config = dict(
    n_head=2,
    d_mlp=640,
    activation='swiglu',
    init='normal',
    init_std_up=0.0428,
    lr_mult_o=0.63,
    beta1=0.95,
    warmup_steps=200,
    decay_shape='linear',
    steps=7639,
    dataset='wikipedia_en',
)
MLP neurons of a small language model. Each row is named by its layer, matrix (down: output weights) and neuron, and shows model dimensions 0-127. Each number is 500 + 40 x the weight over its row's rms, rounded and kept within 0 to 999. Numbers have three digits each. A neuron's up and down rows have the sign that makes its largest values positive.
A block is one neuron, or neurons of one layer that tend to fire together. Before each block is what it responds to, as a language model described it from the Wikipedia text at the highest values.

Description: Ordinal suffixes after numbers
L3.down148:531457521519475546491430486517492465512532537427642536506475464502514520499477479514515504485548562544480513548506485516484493519529455460543457500517534495571462500459486552511427482503479569535440515591542506529594537525529478472547546504456502505559378470488523474502551515493530485511535479565481559499438536505510561519454522534469486462523526444466500515429562506491488400490531
L3.down166:524407460499454539491487464538559502503472532516509518511430518547470500451454509500432523463449493489492525473526484569442433513421523443501502545448476473509433443457531530528562562485441457446506464416478489490488547480482483470538485490523479468516517521453509538501524505518513479534520473446478398477502426502409492478498485526488468537525553529580432463541500544465467464567504
L3.down218:500463500460483407488557493536480425458472485496588470470533525462513497482461509506518494569469505491502483562500525493499464510534514502508578478480528416573515516533498445571550505525497501560419485472529485495535563450461591519511453489559480470486487492471448550453514516510554530512541495494522478498488513484524467485526467452407510547439516538442411520498586526520470511468491
L3.down488:494476496467463575519459523489513406537473593544439487513460436480554541490483530579498430518512480483477473525513424479515456500448537480453514502535515478487495577534509482520508533551468560587491495511503563491476442549432498499511451556480474458541535511583511519475496488424504504562500529540510503606500519476551540505466410574531604555475497563473526490543524548477499479451469
L3.down518:510432540505512484543471478495469507467453597516564460442543564499498548497541491516475549504427515552526509448615475506500438494501465519520484493496397547483566532467510475492503433502529541500461528544555501510528528480484540495490545536479471500499464521458551486608529520524479490481478499458534486546485509515523479486490543496517526535576529544463489451519563482525555467639576
L3.down562:504525515539554463488484439492531483469487519511533470490475532483577500537444464493468531510527542577486557480487571551522493539428575459485507503473500512510541542524506492548469516468476535525394519520528550531508534536497498501451475520439550404504446510490446492482543513429425477592504516530471511518483492470515471453493460501424499525439490600430492481462585514522478519533498
L3.down588:514471464480483456544550499533522449496445534510540557455430499463501517459490505528498406537538446518493407533518501515516499525442483498548479573485472488516524456486491538544502543491461481489587499431497530480539502420532520534542490545479456434449566470569477539473528504511504472507583508579480500453585460516487486483471436555490470468492438580473487546470489551425469552495448
L3.down621:514467522518481484552547464539530515477497476432577477502547533501556487498491522573533456543470484513490472469516471485480548480462469523490516526453521622439476512505516504522476499529484447426429600478548438453538437460531487480484545493440600476535504579492479490388509483487463416532535545476545472464460542459544509520482548490468497510464513501490462437438471439555508465540509

Description: Predicate or value onset
L11.down44:573515477557540455465433469507428526471455504523521470422524468422474506509481463544562521468529529493522480550551523471460486470510483506534519462568465458445466484514547493446540521506566453489494477460490531522546520516506502481551435443464503481519531601530556558405515455480472528586482482525446550504495479494466563517492573458504520522505390468478424543486501500464572477475497
L11.down72:557465425503478475481488479519405600508467555524487506515505542516494539494516475428505476453491457527455539413462454579441557492557547479546518508479536515480479494573470452518509562493480433470515525515501570454583498468481514452539486410403534535503531562443533438475481477545501500456494432536520490521477447501557603458472523529538519540482517510491511521515553561503425555502511
L11.down78:496491521508497543461507493534546545467527433526530467424593465434568508414484500418453545495470515537566561496507514568516545556460563454559611570508461508551459552450528413553507494560489474525482508499477481461494522489487548465457438518507498503546542486475492548471480469441518525464472474473499496467510463501453526536531420499562485497511521495471530490448532589545502545465448
L11.down200:477476510495504611552497461543468417464496505426463512473516489549505465452462465478530543547441471506573407601482491488568531480495455445516573474490467443514523542451542529516453508517491518519486536525463466481510541488532426478563557530457519522524568551520581514482488500528416490462525440457547519475522573512437531491533509472535504486509450455509467508413523526426543550542466
L11.down222:458545482538544446490516440464473501470500473458578482535428475489494453556448579447490521430516469517539490469520447510520441545540537520412567504525535514512457577426499486508562561463522511542561519505457523454514452448471483549485435452545493562509513454435445487520520502469448485484471436455551500540558505535507471512472545505552460457526458590521441523538555552479512488525477
L11.down240:514479456511560471429507522473453475457498440541496526527492428502486546505520517572481410502558579535506467514499475540461510490588446506410511504527470500494480482568504493417454503521488555447505532450544547589449497458493524450537437502526492566508497460506501439483469443468448471507442537512506492479471486480473399510592510508439494493464525551451493500522424570482511479404533
L11.down554:535537504565420514467516502479483493520564596498472512460481562543511517504518509446530460570566425515495516467474524469395583457588499490501498509481498476490581511456465525527435508437466481583518499483464507459450552476511571458459496520439485507531542514546470517523584459476473481426534547440437515455472538473468489534472517531568430458482483482536560424440434477511506558483498
L11.down564:487519493474462548431431560518490426549426482476477458504540460537503485466391490413484472468500470555520466546475503499495518524572514543483481504607463492490495468435517475489493501524520529526498472509497477535531454549536503487512502481523481528552500472548511506539505496503482488505463462596588450466488492500510560427468489473400476470525558509537493480478438537483441522520471

Description: Physical-description tokens
L10.down357:564466522532545507521456482500517510523481507509417448537492484495532477475514546449528540543477512494407538479565513458459542533515540509526504543487564470532477562457539426529494510455458524416481476523435533547545483495439390484510552493470513510531485518501528566514506477542508468574461470448524526534508422531497418444491468499516395508500487449493419434499522481519512520498538

Description: Infobox field punctuation
L10.down603:508462533511445464492431476462544492540425449470542563483483469488506502524544447536483518542483572513537524561506546555512574528564522548413437490499526492428422494521498506435500494516495439534481597537469606555531500473472487482452460471439409508499465496494488546518554456472418468526453443476464530506478443560554514496452490550567520503519486475548568447494453483494552527493481

Description: Year-number digits
L3.down15:487511483472446453483525466493517530453504606516498443543499466453509489540513553544460388447433499500529501510441493484482478486438456526497484442484520506523505543475443535500563484447537471573510562541504466551545512560465506553452454501549482497518547444484550442503431486532476435557487542520525479471508496504492422510468456548416490502510499510421459510476516495467544476484484
L3.down180:459457449461442488510504532491481387490471556569492538534554461456500563559384479502439448516467502536478480496501508497509550510510546538474489552586485478556501455508463479537431542465421506460549527451541509478484608516545438481498495513529488504430448493466571494457498494535534518488566530472495497498504514542571510496538446508504496513516456530460501489550441507570466531420499
L3.down283:473529472496501477434508430450509479516524515487537510422418432526475490491523498477512451495474579529526540524520454450532539477512470463497414506503524532532499475501531558505503471527548439543509449548523555451495489477478458551494462490528541427491494516493527465534422469485486561466415553542553564565440565524464447518516491516436471499439461483424464454479475537415429449490528
L3.down331:470556485473536517504460528479558494524460489544481488494504454487507423508549546485551413546469494508560514535471443534566449622435563515532478480526426477590446539561504511500467516520563567511513447448478492559524520553533486519521493468514530473494534477561462468485497497432511559539515555535432544537580470499466435521474503499536457482490548572489433441537468478445480486553453
L3.down452:468452553475488530525488523468511564520479606524496489518470473482503567522533507484504470493536561510508524520518497490546472477492487465482521481595478464564528489463507518503507517494440609473547558543508519517552489474485449436477536586525450558476399439563451466561522469515492557489485491476425493482486541494501452492530487538464498474531521481555518509552495521568518427530532
L3.down467:576474477485481524442559575490480566428573531563470487522474535483495547473519456476512429531465596589594489558478458459444472542541502533413559497475515468565493511542520511535460515501576567493524569513509534499518529554460547549545494560475492502461444510534562517506497484575538453530484519493496493454506498492480487471541476463482519480452494459411540477449557513545510534482476
L3.down529:588538521470515491512527491510524463453488438444537511481515519495510552562489456458473538553539521498492388474436545502491511531619440438479554448541448462547514506542493463543485553502535550492467463486517537587505553473466467497450477502455491510556480477494550482520542473528576536475570437502515440477547521481582499493497485436518486475472514470510537559531448530509445510483507
L3.down583:485528524494462452484497503525488466570570474473525431481478520470523447506447476542486501465484411511512458474469459459507496490467458417483427517492573502539467480474491525533497506533529481451475537517494539428555501474445435438483481538487577503450509554520486487467534496495541478484657534518472489520495439467510484476498544439472500557481434491507458507463513479583500475494478

Description: Table cell separators
L11.down6:503527521504458515419462527588546508468508511512500499476472544509422515508506524557512444537499505488450514466467549451457516505441515502543511538501464494544482537447496482482447564498485444450562531452459494491553558505503497502453574546537471535586498564519533543555541467440503478488459526485436516453563587500466446525465520461466452515495519551589459482465485533439466592427509
L11.down50:470504437453557515531480452443401533526501497594481533536546537491459475613500493477434556456486462537552450469466489517478500483506513510526521459498547554457461400560485458556562516550513440530540460501423538452460528499526582539457603429543520556540499519460517491509445492521476413489435460510479502507514501549540560475504496464529450460496502550548537455463535531505482489506551
L11.down137:491529486458474472541485569538466449609432474459472458585538503500508527521518515415518463520545418568444518499470543489453503544568454450549587507625505497513515478521449493565517546506534436484502565504492546510559525469479488451505483513527500510543520437547519530427467540484468580414511534517426603462489457496484485453501532534537513502496486460538521478449474444515488513476451
L11.down241:496468478521480589501570512481494479528419442515487560516583474510564510545496491508550457474469465481499481507498526451508485486507482523493497546511461540536541502525455522542493507481446474434451436461419461398501441526526500470524509477587559510481491478449472493510516595509557495391453486513469551512549520612463492478483515464494504499533490537463487545553440525587551532464522
L11.down243:481459551482594456462456585515564478527417420478495500435495524432528496480515502524457482471492493478513444517520594549555522424503498506596415492449582554425553497529473521515441539559488561496405492448496495548524497512469476487521505557514489432512478484563562505540472520473485542486516525503474510477479533470483512483505502525517538468504472504473502479497471484470453469511530
L11.down326:471504513552515538478493511525465565566505506511469507561498470567475557526504520453452440524535510553508495515453513531461581463505552572520507584533531516486516441536450506500521519529511485546534467493509515440464470425468479478479499522410481444482470511440547442526521547479453468491445510521405471445472466549542464491534462537553452457520421569429537428568565535495466438512557
L11.down390:473531480535502507527415582529474549531528490494488460500391502488495492465518498440497489510525464540537442493474481418451416574470512514497501489571461503562479502485461563478525456446444446465535525489491468550484509515460489473494470515447461545508505501566543466511494483518423525481452438460548511444510507493503449525535577473528534509515477562461510502454461491475544445538563
L11.down451:496507456504464532434517506527475472505464639534492476539495428504497573527563534581476551483500419512537519421472473511453544462497526505496479513501464534521519490524552426490508514524463448400582529581504499470509491438495473553538482531506487579502520498496519512517530517524470580486442510438514548505542552444493466510482517463565509504549465456586562435479550503497440484488522

Description: Time period expressions
L10.down36:470484509589497534496451529468533468529567496536461543432510481547527436552531505517470547521549552482504513454524589483480578495488530525552503546440559505548510514459578497518522413556563505499547503498509498503461425485497468467506524488481539440472442508531492531473570570458489469525474539532523499495537459507470537425499456499513492518502533400549508447422523502597559566478447

Description: Modifier chain continuation
L11.down20:545491561517502515465530505426465484533506506461420480515533486492526536541485500442515470481582546516480575561427429529507504541506451567516474469545530570429513465534546433460539505507543463437478496421472453513488522519549508436439515521462486474412481473515558480490536568541507482472568431542505515496530423493495541488565436512488458450467512521494447511444424539576484497438485
L11.down48:523511464565478508485497511447471457490510452523534582475457470523498536528536461533475519523564564514490492447462524475458549579560570483513499458520584567510537515475484455542514486479505507490449486462501504514487435517483457481521428543557515512491454571501429399498489577527508429491496468505534460492460453519473533445500494499473412438519497565423565530516491490496524571485562
L11.down303:480457470471513442572439460521479519470424455505538468455583510529497463497487521580531464510554568509510532549478486525429482414548499509449486469501483422446539493440541467492480485473549534525526478567473527449527565513486564554479503461498403559474520468574545516583499474523459450440496539471522529511584477494485465434496527542562445474498478515549480465468467492491469530478493
L11.down364:486431478526500413441453524446518467515481523492455535488528442438470440523531614498459450541471548528482529458455464502478568450476457458478466548463520521474523501500510504500536484493465482490455484449536462470559484462534487481441458540549456467503403551484506513495508461441507502436479476526468448511524478499511481426519473479492498483540571570432473500482543463484502540416422
L11.down449:505485452506464418515472520452485526522423543421493485535525495451437430519490501506434498437599487516468517522551486500503512488494512456476475486505552452420476470536593475485480562489467539449501454519451500529522527459509506523505528388465519487473519480515474439571486469529391459536478467506512467469571456518510414454503514497503492486475490510403508496541531522584481509488550
L11.down514:516485469532497566536567484464498509446503505510479451494489569481507494525487457492406465558519493451519521400489455516475501477491494492563507445497460493470473466469470393502501506538491452423471467413437435568528548500508497488543466521491507476472562475523465553473444521494521434492455508514493493468505565540444461526483466500440559471538526455461554513508521509534549498486547
L11.down546:514516449466491528526513480501522429560536578539522475487537530455488576513494499394447516550489481518547567526481488447431513446493493485455565490537505502414456482480472410551547431499452433541520488468500466502470430528519473523536508518486514483476451502552544586480462549538497468539527503552444422452514444464509508523454433498512524480533553410456520430471422469512442526518430
L11.down562:415490531515531521497574515414453490535499487465519410443479495443496510533537461423481550596429543497455437501452481508491547582475533480526513500492498513511549510508545518553518526426512545506520499542466512480485495546561594520577505487545469507447525483505528452455440520488443535591486478548525451487498509562515539502500451501506576534574577570469489442429481453575497512478467

Description: Year in time phrases
L11.down24:534508548522468514453531515446498538458518566483479534548527469457535509499517453542517566456507501472535461498443483503472505465431500578592487464444504529547450519493519391509459504497522506533467513503496472497498518462492529455491407469470520483456442442474476597569454490414504506466514562550476548466494415459499460438597498518485510544436481545438517498495478522499530575546460
L11.down74:524506421491518539455490497431494504502505469513553487502565461477514449492455512436524481481497555539554538553446535533505542453546476496503455496448463539451536459489473492440467464512480539526496437526459543561547539493569522501481534531503475510557540444570532469563473465529464473466558543549447447401455429535571519540502511452461481517504575537524521494552538455534509560481459
L11.down229:540576527523481472513578496503382448528499493552460526494440479445516457525508520474463463476564480509515484461484565489531533479496497508561415527544526431516522528448500500591429455539522508490570483472496493499474439504549451434492459432479558552645503447485514499518506441497514474429537553513490498519471488527522519516494555573523455536497473482520411509476530509452487456477458
L11.down421:489437518493535453501589457462429488487527538524518479515534458505517533500464565524496492460469482493510532452506489485476501506488571530575571454549522480469500502449475498509502486486448476467436546381442489500574501448426511525533382511494463543470526563529467492402441440528478533490515487441512538510471560496515440506493486463550509455545493427473450484528470530482492477499481
L11.down490:517501526458545488528503471455490490538441534482597513530513547542463532507535442468558522523481467508513456555577469456476476445415483440542484507462451485521475512430486544547473470502449521509478467505550552534502518457521490525543525541424435469516426532475459535545527523479508526576474454496500457494448371469531565470482496508505458578471526514469485524488433482517473462552500
L11.down495:502510478428530446515501528411460482533527515588543484463588521510522450491534475549467508501492512512546447519484500459537573445526483435521514443446501473517493503538439459436528447457484552552470467449469445527507470446516489448584547558475460480518477569484542481460488454497473485392459527503499509581477501481582536562536490535513480464516497400534499443527520471475447439492485
L11.down539:519549490528486493502533516432490447534451571501542418603481464531565511556495485516532453519564525535490518523503499529585471517537487483511538495542567496483419492510549482563400500553507570484452505490472470480505542553421485496499403454421526521477491527492485502548540491490565500509441487458480547450520463461526554478483480481579488426503511566520535476507466529464488528524532
L11.down623:610456410481493490493493518435522494452524539477512535471470509428441471467499496480510511527488543484503470531544428441482494479474502554497473466484544561502468558530536404548515489442451528460500454518488553466533460530487579541537463475530487508485498496534488435476470465518533533443430616505558533471545488476600527475412501528499563500480496489506486486495525556535439527523485

Description: Inside formal titles
L10.down222:441533473481515507473439462540494550509485483588449487501598502521501556540505455507480466506561472488373532487495494526447509454508499553520443493554436490486491582510498527483573513508533504449507558450463467511481606511457491503578471448493426529468521431531522458538540456472493462463529435552476487485456542498493416429455501496426506480433517520445505504486520416500494501541555

Description: Word-initial fragments
L3.down26:586534454454513517514468642507510490508582586551502488519538471514492462570597515480506488519499503469496430465480488491450499358550509510518513507477514522445546462550512509542460521583470477528538531572536453422514471513496527529422579538480502508500527492535498491454530499535478543430376507436477464467505476501532518499469474515585465503497470428520477496442493532531508486445487
L3.down221:512528421485467515484511441439532448516505468463584490476551471499523525550493509533460490496490481480502506531494581467534541467525439516490541477524535426530526551444433482442466473476510556598478462422493489441459529491421488484427473519458514455510607516505509468473608454517568536487545474507562437515440496556505490467450472471533558477482516496532478455450527450497493493503485
L3.down302:413493467493512515498476545572530505487514461474448496463488436545461465519570486560498506551555476507539446436567398508540475504540533493450491537478468533472438496504490440434503479536376496465498513506475563527484452449499548504495502531569489466553483518503470539591519512509478533515503437440494480434495459476497506480524533517565573475507523492518486411481439483503513540427524
L3.down323:478552533533526498499447502482555526549536534497529497541492482421468474476435523492417484495399528487413491499437561516526467574554520448493465490518498435583395482516484497504522474502544568403480475556474504453446528445490528494528559502420480492518551424501545534453467522532574467538469556491588486526512483477479476412526472532518559563520464532476473469562456454489500499536512
L3.down503:521497577487515478552552544578545520508506495508556442494606505461472527453533440493454476498503543497487596537468480455459509591559535458483487504524583552512536487488497548459535497533513527536486454558475579536589545541527518538490489465512576416515493465523509455541518457423455474528428499464523412539507540511550468468570491505483457570559520452534479439496529459514430459518493
L3.down558:562536495525418478484497513508530462507521443487520517469514478533520472575573554466457555455514483492488467464511512463455466485444601505539457526426498467401568514524582546590490479530585518498534533520582446503585485476550532499483477512514471445537515499487555546541599515460442493497426547525506500427521485507520588469463450530572417537470497524494538511489560507535444514492479
L3.down604:540512515525491583542535494548465430492541500573524571486524494538495459456463434521497528506483466529516512514559407526491532482510537467490469501417463540482512405570502522485500511569440462480511518524400556522608487478473455503518489438478488473486476494498455499552545508435431590528481478472505491463417519495492527471515546512531477524461431485515499505516491488556469490472508
L3.down620:438482587508622453511556507571557546460514516541501478456580511483507490522493603528497560516436475504536497483549515458468508440568497504541502545546618499437540439461407498511568485502521472458494481499485513558495549487511471482495460522422561466571480525491492522492557475449485452457461523503501472516541514521508515507484477422502511475530445545490476454494541431410442477491487

Description: Adverb-completing suffixes
L3.down95:455519456509493539526539435505572500513453550415492520456602417494497483519501496480475485592457525558508494421464486531496430523519492537452517496566507427526523536537505503499481503500601536508487497457499542505556463482569510521442549509476571541450465495514482516572505427507456453531558468567545493497571550450520454523605534516430461496479506535480527524523452429528478494506477
L3.down135:484516501562481535497454504480496543463480514501541530465460561542546529521512493479508545591535484443494452483562483486527534470525485563455499514529452506489544436623381443471440470533507510481478485486515519529563598489470450540412527502466472481490498444514503507494491498488459393515480431606541477414429500528494508505545496445495465542498530462520477554491485513493437487500535
L3.down159:504442525441513480508571514560506455480453524489531491502552501446535543546451479425482507505522487545488542545465509497465519409514476529442391578506508516541467455471513442485492540518459475552501539551513570527525526537538536456473513511472522523485448457557470561558498474476521510471518391498555486504526552489556447467564504427515569498496510511550426479483478551531469515442485
L3.down273:497540490482512481512470595440525512550458521541513508423476543487425509463499503536491529528461492539521518451567502563479473515500521477509512437588488523546532498390485474488512454561545498545519463463506516511485598515505521583495431457550530460521493455477491432511489498491410547594514481588557466458488520486521442429503517476497489465505474482479518493494520458496547533528496
L3.down329:481450518513550490482521504437500560425512513501517524431518564472460605529414453501488506511530583518458535553434500563521510532469539564467553513554488539484493538541533446413540540450501440473535547479480488494520459520564444503421457482464483520447526473549476536498553470510483482534476492504486505480493504487502446576493429477511486592462533563517475473454479461554501467461425
L3.down357:445451445542515416498550529460491523512524525525543554526512381406545536453468619481548476442444463451524567444428487489521618512562486502438478534502515507489443445457535468450539508525554494514461479523514518505544517483460467526511436564498523420536516513477529479484417553515465534513471533504524478443543500533468524486521498527460485537502464467481476497489489501520547527475453
L3.down406:459547462494483453568585444503463491522435544528509484527501538509545478453547571439504553472476424514541482521505513488468531503486443493578472533460441529488562459501619413467552546516479459461488451526530488419538502456485447510550487500525540514498491559467528522498517468549512572488416505505468479565449502523531520453528484516459555473510470450534564520581476449564467503500558
L3.down451:478493466540510513502511503457503535540477446470509443507498503482485500489616490470569520458492516437544470444480522556469453476468500530606452492560455541561507483516540472500491548509531511450498506448554533604425458553575541450518512474529529523479461478472515489484485471557489463488438533518514471475577450394547467552539500510472523456496502496539471544426426508579544437507466